Weights of a small GPT-style language model, trained from scratch on English Wikipedia: MLP 640 SwiGLU, vocabulary 32000.
MLP neurons of a small language model. Each row is named by its layer, matrix (down: output weights) and neuron, and shows model dimensions 0-159. Each number is 128 + 32 x the weight over its row's rms, rounded and kept within 0 to 255. Numbers have three digits each. A neuron's up and down rows have the sign that makes its largest values positive.
A block is one neuron, or neurons of one layer that tend to fire together. After each block is what it responds to, as a language model described it from the Wikipedia text at the highest values.

L10.down554:055138180172083152136090134200101094114197083129118110064075126115143130142132110165128163129106179136147197108162109076133131115120129148139111172050138166141132112162091111145098161130099111139125109054142110175137154110057168050110101143174119145113132114129128129139156124149099140114112119139119117161141161126093168147159129118134115108154093103087125071198126184130139089206136131056125100136105118115160143142087143172114134155159108087197187143171132130097074133175162110
Tokens right before a person's full name: list dashes, table pipes, colons, commas, "by" (founded by, voiced by), role nouns such as wife, scientist.

L10.down4:116068145142062094083144125110105138164136146129149181120135139128085100121114133162106128104108123128151119144198126092115146101149093136134124154070092094068209137165131108146178174092072141126101132114157140111172071160144142118080094116122134119154134115083138143141173128107149119080054172145099149160132095126147160129199071156125113122129130167076148139125110144097129157071060150142093103095093127204097065130094158129203169101127145098180127174118187148110065151181137111
Closing == or === marks ending Wikipedia section headings (Early life, Career, History), plus is/was/were/been after a subject noun phrase, often before a passive participle.

L3.down36:163183069226084125105142115145111111080184101112150083142153091127103120173144109123140114089095142116141092088139143126114099182146153102127135124040109115137157084145184130122162127105110103134134105113147092128192124149117119113084047119152111096163161115047158116179143106087070107129089123121156093077119115121174103110115148137168036181145108125181141122141113140083110103184126157073136132106155136156095120113134132086078136170156141165171121122152112102130037134102107126
L3.down270:174164144128184140134146170117111094112138081157120135191146148159131058105165141087127209144124130091113067070154147152093078115139088052160150124125139115064219125167150188149141151164147142137088067142153041108155111103129106153111067113157186060131141156070135095175125113109149153154144171141120093148120128082136139112094173125115107120111157147124164124133148141136164143086164146079109071144149116110147128114108108125138147149144129140063157099097131148181126170121159177
L3.down322:120122136153113117137179121152115151173102176125121093133125079146139126145161103148159090169066176077141127130135060127105102036140124115158086128176145113132219092102138088100110159100092088145094132078074127192159135096110130209112053126148165119131111148102090089113095126164126159129079121161122100174122142123101128145116129086116126171126166185108108149177105132163157147067170140114176122139123114137187095155134129163133138135096152127153097099060133072157128049108157081
L3.down449:139150105203086068071177141105186043166153141156123145203128110137118130142134098177114130167172147121120076095190108111165140136107101080117152136105087118092098101101135075144133077117124118055170142085130163131187137160068120168143130150095166087129151124113075058112148092120125138104129137115168127160142143131165159085116079147114108084171141113114132138090094114123142180110087124125151136164188062117071152109169147160151132156119134108088112086082178158139174163112123126
L3.down510:182117092115105138104070130095137137098151058187150111135206126124103097155077170114091096084110136100094095120084121159131136126110123125117171155072185094102154153115132116135128166146133109125124091104183114113143115165156181155113053131154122122116114148089094158137110068130101122163100168147211136108092137117152166102107084132160058166108143119179147149178163097100096127126094139008160082104147099144114099134126161151110142110125095125155102087177079108127131203163110111
L3.down538:166124120171146126113136135099128105091135084124130090141097086092116133150137163091119122083124144108092133046154125107106164166138191120089112077072122118118147130162155131161164125121152130099178061115140142133142166138171110158139063093118130109168152112098175126122146111140122151107098185120153099067145143135111176104146114109170018186142105113149142127108149089132156158056142187026160134165116175162081104125131126141157158074159123182236113117139121123113107143105130128
L3.down596:134172179130183115100145125080097145151076148171105088141153113109097131136098159110144080124115159116060122074108076095175147130072216152167127131132106156080153147154162150139139146170109098085161124104049150091139144172167093122124144137156126123131080134120175108120104137100103168109100099102128130137139156068139162142140129143148102112116087098177105075213143100175124137166082131108139163124136117097061131088152164154146067066166141193135036133114137145084164120135132150
L3.down616:117144147085079154151129126093148079183130110136145144114209064090135174080117128122114152136141126075179135162148112154096143145154158114090106089152163132188155141135161134146145162139056101129117109153139188131100126170144169118106120132140158123158148114106100057091130113108055131168097109109087104141148121079151096187131076162169081162067107166138130126121065119098112060140088126144078110107098144179098116084095154138131138159085063179133104149185078145147133074082093134
The first word of a new sentence or parenthetical, mostly right after a period or open bracket, such as He, She, In, Under, At.

L11.down92:131034162117178108103170101115179086118099172081138082063071163118093154122126081092121161143081042111156139154079187114159063121146114155175133092136155121076170207117157125144127135165142140135156121129146164122109131129052165151130108131129103089121080146127115067145130083104127143165094166113100144083091137098106119211174109110100099134104198117150177125105125106173146133153082127073123109151152106100147129166107136128107151135076158103168139162132148123090116137119130152
L11.down189:128128162149130150139128046148078159087149105103101104094108118157157115065143167166140133153134093132094120091117110082093160095078185165171169190143108070161078103113117145145108151152141102091152211137141123125101128113137134098124195144126135125145179103173153171088121145137171117107173126097088120123092118108082163128145123092117174089141128106193133128108140183114102066093161101133114204085137120131119114162130159096145196106113120125116183094201164078105094157153203129
L11.down265:110079088073116146068146118095210092116133091116116069056144177113144081115118158117062123216103145108099130090092094162099146156143145124136178059156093137140136119151195134114163078167113164128154114098170113112151136168131134103130156125123185181164130108171130216118085098110097119110100093137089143098123115193113140118143111100086133166124105134090081143093156098143111086088146142170095116145145130128155113120151157157125102191113114189116101173174168077150113143100122126
L11.down272:175121143125175175075100215182142112203093121152125096148132124090075123168093215117136115095087094108104127083119088061124128151113079181149181167135166125137167182098155185173104075096050128120132141153141175102141125103134122175124124093135114079151135122140181141153145068165159115148087151118110145118110162144165135148142101144103182098122133153159094101135100136099085157145074125127151118124155141122139150166141120144202095163092119140117111195152115177181164124115127118
L11.down301:121127089175166138172075126088131123103126065132086191131193155139102102138125139088124122114071151129106130154126143105106069174153129174179145198120131106104135111131126078130123144149184174104126043092178152149169120143211112125118210104095155148175174120103082104130114138141107075130113177124134153156147127177143186152124116098084134101164226081157127109127082117135168145139142118132118134138197107122133107092175174117128141111102091150166091138180084134100110152121104104
L11.down379:131118156061097083127134146102135138091147141100144089144097134124103057143105113124139110123098110106184159095162122168113156125110084091060109143134157086138120120124081099142192086169075075148116162083143166165094115153031111107098113136118073141176154102083139121123097124076143107094089117147188156156093161120118098182147083183119142198097126124045106105134088160158128068164154106159152138089094153154159136115048173104111126153145137086147114141152093145107132115166164116
L11.down439:157165107139125131151136124122106155122117121141162110176126119153117124140168142137116137123121139158082127113132103096132179138110143122141064114110130159114118111201079143169155106120097120093159136098156169122192118103107082043142135150137097129135106062136092054121158089049129141106095108112047108117124120172074131164127131137159086147147100244165155131150079088119072120041145088071127156188078121126135188164069142117113149095147156155127104115122146133138120119147203133
L11.down601:114135047123140133098129143102117134138092146167133101111176131101168129163116172113148072075081147128089105124148108147103141129135166076164077085137145187139133127130117129083196102088143115216162193095192134114124171157137208170116143114146057101059140100138109136091102139123105105072145138134133104112167151131108167090153146128092103120109151181143174154115092099099155149154143170115127138045056089083138131106104193133101115112139138144089099169123149073080129134160128142
Auxiliaries like have, has, had right after a plural or noun-phrase subject, and duration nouns like years, time, days in his time or two years.

L11.down173:141189125130084078130126138154141157166115164113152144110132128090138157142109137101135101127132180140166244174062067157112170134153137083173114128083112140136187114211138101124124085153055157090128125115124130111101098149020056148115053102098099097130090094168110098094144115110132131116123128119142153099101163102097109134155129128132185126095077149091148117115145156172131142112139113079111122126161158114192094178116103123092196101125145193115091142121171135137129144121143138
L11.down246:048103121091093090158108088075098162164180091135126114098177094085158099092135190125152083169187093159113091188124135155088195107127176106181129163083113102126123131178155144123124131148097113145153132101145160078135157081104095130168170070129132116099114084109151078149182112136164128139154133141106172133179098157103108159139141119147156175138163158057105149185127136162132127116117114127098074088143117141151179121081143135155171137191131143116037126167148135113089149150151093
L11.down302:104101149141122124185136118198118145160129194123156060142224188102145104122173089158122116152134129129108147149082170139087136074163066170078136135151084106149108154141092144153132080102169154153122119129124139187141123148159114098107114139109192126093131108126128111031130084115123078136121088173148144153073192180135073110121144130112137130132112175124086036096144088155161091133122143077137130139127134102169108109127117092068104069133132171076128136123118106116089102116085143
L11.down324:149149097094139122115136114044139164132137123175127139181179147116086127154091155097110166169148180131153103065179156153152149091190131145101143086137180114067166156134121081174148101143069098126160164171153120070114163098094104123135154172137091085157135119116101084156169069085110144124112153104103158092108092141169161114110163118107103095091162097161142114155120117185116151155077071197088136162178109169139166181146099164133204118154142155124120182110114103153133151099165128
L11.down334:136066144128156191185114117114069117146075110145136109129109163126089128144171152128094120062141106127139081152133122158175154108158147174132154081115122179112104174197178120180184125141208140138105152098105205163141151136187096135145105146152133140085137154168148160162121139155121154194098103186111092120134108125031159087103160114124117121082112119147114067113147084140127136125123165105126096100045135091156159161107103146090079081120104142087136132138142190106153140130101156
L11.down553:143153127133125128155068180137138106102098160159139105163122114140128157119111114134157123140135127131095130144238176153074121142179147124110148176175099096138121122154101112115199115139081080160164110218117088185150106091209184165102108124086140143174193142150120108127121088132143098089059129110129100040126115105134148160103060143168117132144119190156097085119163082168160106147149178127142150122101137081132122196102153134100091148118142089123162087115095102115100141137156136
L11.down558:109100049090155082145157136124209123128118205101127189153140092157112074150149085141134135131115113147151085097100144145192095118101143134173125109119103100098130170133101045143162179155143140116129166130084103169136134143059120092122155130129181117121194090185117129100128120122157143101114120132204126071152125168143131108177097126153132080137129112108107126104153091116101146148133092161079107126115127106161169037179140104129149132109146156155016166156107118123102107148084106
L11.down567:080132092143105109130127157100127156135168209116138155151126094105156140096050206130178120120126147110146200136154136143146170143127181141117174135106113078103128146090149140169145113119088111159098034061148139118117105127113145146099161102098162147149112087130174091123119166131187162148088095104161089089113171136125112115129121148214118128161148103107146205138119134056153170126187078125137137147093166129083086096074165173138138147191147108111131081123113188138093116109149133
Tokens right before or inside a person's name: initial or title periods (A. W., Capt.), list dashes and table pipes, and "of" between a critic and a publication.

L11.down45:120144148124154133139150200122143098109157165122199154117226130156140089107142133075135145073165114106097125167074149096056161158168125109099111173165090083150166189149117111149080105152133127155187104101121189073107060159153060091136149148120146111123145112125163133134164122161165112163132129092074131118114110113142121079184139100101129128194110150106102118126157120143162146103120185129132129122143163064171177072080149199081140132108129151110099091103166122165164140109111139
L11.down80:142121155182124146034104173141165107167157110148063150160098138085150135182114106108072122087166117069143130097137133100110128118102136134127155106193114143120100212146147174152085147103137132123117138142132146174099148163152070152124124198152169156139110142139143074101154146123107081115187111141117106094090139165132114136162100114160115142080117177046093098112182063144127176124122110113094161047142103156110127184134096155114176167122152165104115169115175093093099136067113116
L11.down204:125088168170122124137119122159137135185169200151121084175123077109158143111132187156108115142177101132086153122075183151119127120159097160127161160144139121175083172140105150143132073084128146100106176065156154139107098119178084092144130109116158182101123168085106105095113137112106116107131209142116140129067135145108023125170119128158169121077093146071123146123116153155090106148139113136175165135100138080116165184181097194078136166140143150058155135121167091112123108143114152
L11.down329:126126077117170139085091165073179113130138082185065110086101179157112120221140107140120124113130133125065099080125140133141086133127089171147119137109105114175115125086112129194060160131141147115127131086161081104114119088165121119126134103207124095074103097103103156172122156100107112099151114072163189122082133148062110133116207132149180147217133139105124105122119122133141129096185115167165147175118111110106151122074136105142090154101121118146090133166202136132141154159108124
L11.down505:118166166136110095146093123107172135133110137087096145234159073119126140174102108158151122126074221161143024080104124112151144158140161107124110136159172090098091130157175123151156148115110151156183125121119077115102158146099144090101186097127118121148124141100136131126132135141142110085117109062139158123107141124081201061112116085084106095084079130117125108150133144094111154076164115174121147153150122173108121160149136173129167119128050125153066098183119085082154113154102134
L11.down568:168104173105112147109173155148127146255102107131122123194131136107124165194059081073160092147086175063153101120139154126146116176097144140137088103169143086117147139113122084148149160168077147159142160160106133173147103092145145168131118202133079104166105186141142136125120123105166125087129116123131160074140076194154161143143107125188118106157184165161085149118087130115124116111135144156158123146148122123131160105100111127047125123129138127107158126090076121117151066105143103
L11.down613:114153102146104128173144109149140148126193143083190137145122111175088149118107085145126094174159162100141141224119141088142145090115184091163140106083104116186126147117102176150150130112104190144134097128065136176150124136149126158073142120129125130099154117186112131178168147074199114111095151120118132059122064152075053161098155138124159099155153169121083096153098078109125071116099133130137089115136164177120180115053117108134147156133148123140096141100127114160116127115044159
L11.down620:093102170140165146186103088119123086131092154121168135147118226131072137058068108098110152106100150139138104143156131097177142089167166153115158122128167116201118098127095134069167085098089155153104060185111122118157127160136102172172138151103136097157101119105173152135102198117114099179085128133128171098123113120093064119114065124125143096195115148111103047105089168194172124154105134116095103122100146121164148103110121144165132152148124158112153146131108097102148175111121186
Determiners and prepositions that begin a noun or time phrase, mostly the or his after a preposition, and sentence-initial From before years: over the years, From 1962, against their uncle.

L3.down14:122161157116117098145104108142140159090108117096128141123129129155102194049168100143143158146101122146106134156094107121040080103105117119157106144152157113096102140136110187140093137066130091177108154194132161090156127141128133146144202134116160158156093126131066172138099192117127125188139126136076109135110157133119090111119107109120064103171154103102089110157196104075108074155118128218077132167140146106163169102160154045179131099130142132094180119116153164172146126141157181
L3.down275:120197100083094097069109130152122169112164163201094157161097091135129153104106149145128163158107108132118149150114134100081124072102152139146122136165120128155075141117071118158128102123116060143134092114092178089126097119116055192101190137174145200175090143174104131133168133102139098158131136135086155141137166149139104141103113118141170140120127139042093083111168152092095098119133103154074123130071098122165149121094137182162098161149133082083167176168103140131162079128210131
L3.down296:064107100083147143102176131131166154124194169157123152171082135108140124176089170101108110141084125158116120204120153049123155148167123127177131096141157141156120143130094096077144109075123121114136115147150173128126099114080060106178066160126123146123100143077121122113104107162126122165055112161105126153132166182108129090124164151182105085164103150062122089134167107105107115139156069144123107189128181095100154092128141167044146090168132134143175177115129157156194151123153136
L3.down370:140142144205096111111125111120135114088160149152138142169101056112144194147116182140111120110140131146126150204148118122143161156144113122117144074089197141170087155146077081105116161106171117125115109132156134153127115150072118112145094119104163094142112100081091105202132112062130187131083138173124128090076156124146118165089109175133123151166148156084147151118199149083114172132043090080108193087135171157149109106115067133127190120148156163116110086147144114109119067138170104
L3.down405:148120151151148079111130126163148122129201167121086121126154121131087159094129199096179103156156105067070150085182129128122086136161168122249164144096165128140127118164101140103174180112170127133096093075110111148131128164147078067082129133148126101117132162209068146137158159192168121118119124103124080163127132103112128101129107114113086124103137134084088115161172139103101167162141075137181142129134055106155161102108123147178064105135098090156137146140114172153107102116149141
L3.down422:141162167099154070052132103141104089124135096146091110146116124114115150141129093147185163142150173157053147140110110176137139150106115127096096143112087114171136155139128112111172109093105158141143163155157140158084112096126124124146187057136095103102108084150108120127108162119086186114111144117108069086134075123188172027077085194158112118130100141039107135057075111116099093129145127178059137105124137140143112099132111139144144132131138101144136135107187077093098081118074152
L3.down572:132133145147148130131117132145133156134129103147085126120106157132119128145053080080110167096202131127111151127139134014150089096112095095111188165110138188110118131197138131100173136160174044121168166134157121134111127118136153101153184104129163100182069104088101075142080120122083094123078100104103098158179123123113133100068116148087117089147111103153110105138115131157155175128093139135083144154155148105203140097126101142149126047136089094108188125142097121173147114082128185
L3.down585:100120133095075092132168122142138183153138126181150170114095123158160166066068083124160132170155070110188158214123125168086161130180134094154146129113161155159116080164107169076106135133133098110112146120108120148056142091076095106121166108098122138096083131218082109079117158120136151138090137099086152101093195149147124127125126171100146072105182091080100184177152112101138108177114110143146130149147102097113108116172150121096116151137168091085123187153123141137162156104163115
Periods right after an abbreviation or initial, mostly the dot in U.S., and also Mr., St., No., middle initials (Roger L.) and genus initials (B. iridescens); occasionally mid-word pieces of names in sports tables.

L10.down618:083143158094117094085178117074117121127086170136163130093092119106111143206112192127083101146160118145184147120129116111124100153118140080119136083077153126143088126104122129146089180101150149133169116098088184152138179117043143151097082160194141154193132083112117073119129084111172153104116120153155124126147079106125111113183122122138140135085100207123097125112111068166080113119157066124112098122164185075134136123089090128144149115194162148075081158171138138090154137131080131
The preposition in and the word right after it (the, other, early) in phrases naming a place, time or work, as in "In the Prologue", "in southern France".

L3.down69:085125099150108135143189130094072143173177154162116134163075138154133110100149138145059121184149134121142125125099157133109091164190112139145118081072154051170094134162117078140185166092147194117125141134163133154110127191141106104156174139120125136092120168157124093125126075179174153136123165100053178194117122093130209121135110077139141087097116151133164148176142126129131116173196093152138126142152143098142147184143094167103152095161139144105130116074148140145119064133158179
L3.down102:120141109123112144145086099085101117144144179119098105161112161147155096097143089152067089141104173137175078142085155093090072129162173148143120074104113179094112155154117143154150119199179137095126143117145114106102038130155137104168098127149122103103095157134145112113109163164148189164151118078080103158071115153191108151086159103111129143089170107148174147196123166130142117053112071138085124134187083080082141071115125162089107193128145176155119161114135077116134114100125125
L3.down126:105165111138120126106139109125185066126099129105182118112139095097126107104107121110135112097167167063118097176180085145184159172196142106122054167105142105124175138166079089138085146098094102179150134048112137096159130071150046119121161147121103152107083122100133100137112111156110153125152100116094156038132168155093097136109104134145196146081132152152137181129078109175088138056095129123122149124178114150146143081108150167139150103098154109150123125111092104063166165116143151
L3.down311:119144115107170050139091127106168108148102209091084164157155162072076152141149148091098101138203122140151205137109065144151179147167101067055103121142084176112148109113121149108153183099177077104154068154110149085140225126102107118151114140098123139102113114115115116070129109150146126131136116145108098126150162135080126116151178160109170139148118152149136143156182185133168097125113126098166130109117136143094134064117115140167170087103094094121167118173110117185144125109106093
L3.down338:135124174136179083108145151088135118101129138090129166186137119136143113163097116065148098130134110145064113120155158137134135142116125103119183122092097142120096131144157147120127165155134114158130146141149113168139175122047134171152139127153131164087081102124131124075105114172154176160066126140167076151137156090138117085133175167135177093187100120026180127119081093121168154138067113081143159135117168144131167155055073175080092139108101196157148105055131160122138137110086183
L3.down472:146150093065145098116115152123160104131125166141105135148102114088095128106116128103132105089131155108131176121103082077085104169146130099073112114129113072118085117158139033162137161121126119140138210092166126135135190086148177150124180102110120085086143148104118098114139098113110136176138119142088068133112116102149096121120126094111126154092190122127091140184068102131155130145098054102086118055139072179128144139093086153091161108118093121099114088163045130077198166170157156
L3.down582:168142146113155140151134170107122140074110135167124106214113096094161159141090132136067132100183085089132148097107068182072148125125126134075139097134148095096110120182101098121203108119126209155125131163138121106160111137087175149139160052171144138142184119124126108133083146117104124174108119086144105079136147136125158113146073139182067139176089121059133106128088141122133128053142071107110162129077151158097115109114136143173119178138105112165135076113150149067107146126068094
L3.down625:112098153068146137115177130121095098113137158101116119121153184103144173155096112093158078101080158152114140118135128075137128119147136165050104122113090125089142124185129123120121170135091120122094126166097155096091201090143092083139168136162084063115186125153094147089092063107164152178158136135085109134095163115098155096133121135070166144167149145141095121133155149114134147132079068159077122101108025147180140140183189185108163166108147085120171117110134079097164151096122129
Fires on the day number after a month name or on a month name itself, inside full dates: May 8, January 15, In March, 1970s.

L3.down24:113085128109133120133141136075118089063134124108140101124095164081123115073142139200201123121157115121168146087193158067114153089118143117119159174102165122106110139119073104111119082156095105135126112134137056146160148111093061115113099162194077101124123068133087159163148117123126153031095145101169115104091138100173103086159106139104187165080131150184132116095148115127122128145142119131174162137081159146112102049140166101087085129092108103143198161112103134132127146177142099
L3.down59:097158131141108139145155152112104139150087079130117106162120123137092098129105152136153124107122168086132117131098122084092141100123183117085155152093078153210128063141136129114132120115128097136080096123118160093163155129180158106142105118174076158104152122151130141166072149147121127123140164128111229105095081125143113133187108118184132136181149117157203126170126109129103187145124118140083146157173120136187066116143223171051118094125119086146145077088145062110133211130129128
L3.down71:067154156110155117139134125119104092079140144161090118168073122178056139115163127145106171096146120096110092136197065068108136129124143133173152129091116133116120081159181088092090083108104162110099148145112134155135118178134129122072128154148131119083133156098069097157098121137106057130146189052140089153065099096113142117171143144096147130097138135149105115147121104163086112075121121125086143120132058188085131167138088154145086187081147129155181087128120040105105090148131137
L3.down225:046120150100175114180172112165146134153100133120129136159157181092091107174198114181122140131114097086116112098176126136159071088094177102090137114109105139152123110155131163112138138152131102116144116166120098172112099141179187105082066138136056137092160096106092160131164087150167102111150129095142138170064142132110105126114072137157195161140084126130137211139162148132186117082126140102059094089100100140132175137106168112066135134138138101169137111073120120093194170137125108
L3.down350:128171123166121115128153159076124104158132107125153146148106083100079128116075172137085085145167136080130128158171076168156079075095120147145094134112156103157110104156137174176125133168127181165156115119131073144088125166139098150081066090151121094104149127089144104098121123171132113108161090149078163116193078155138163119193159091127143143169095199194098094122097134145098185089119137113108097109136116181156141152077140137090153092107094125087072165117146086081104138138142034
L3.down520:080130184129115123140157127143095087153121108090122106124135138085097145101135132149071111143166058118188103151171085137141086141087084131145136099128148140137140162129135128133112167102145132118074117187125148128106071127108205124143123209140149095096152118113133226131106087179123115114194116145155145134094093094175113117159132161101224126147091156116116131122105102135176157189063097143107131073079111142103197128149133160088138197111155167091172122102103073074144126122145139
L3.down533:128097132127165142170107116116160138128118013123140081150124122105125102138112075075118176116159080132164116112142113165127071117135201123122122130108108114172115126098169108150114171117141091127122111110146130194137171116137157160145134145132116162115176122157172139105134121092108113162187158129114110101160125139142117155131146137115118097103137160088127197165131096114211123168090117199213076147154131129058107105080145086162037105088132109149106045089132107100140180147185110
L3.down536:089151110124159092158074128145144124102133141136075074118127135127090146125116098107090127169101140058098088132153118109165115150091118109107162113143131070129152206161154087152146152152129109145175066119113066109137119094153103097144142210165084113079174066192177132101087141143156129138105104054148135106108076128170128156125129104097077121181083068121120137097151139148176093125099121122086192098128132134159175103195136125090113151183166144130149118076098062132139146121182104
Closing equals signs that end Wikipedia section headings such as ==History==, ==Biography== and ==Track listing==, plus === subheadings and the line break after a title.

L10.down295:098111116100098079169131136160140145189067123088121112149119148148139110153080082086099134076145123094166135113150164167146156107111156148090096091162130121140120117093175077179149219095119146172153118144152083142159167085187164181134151110130163100102148167091122150158105120114203185095162123151159147112162139166107145109124102085122142126112152142209095139125066085133096170160113104116113076139140127144116077129132143103053162095062097131083149105106122101173144182105170090
The day number, month name or separator inside full calendar dates, often in tables, infoboxes and bio lines, e.g. 31 May, October 2018, March 13.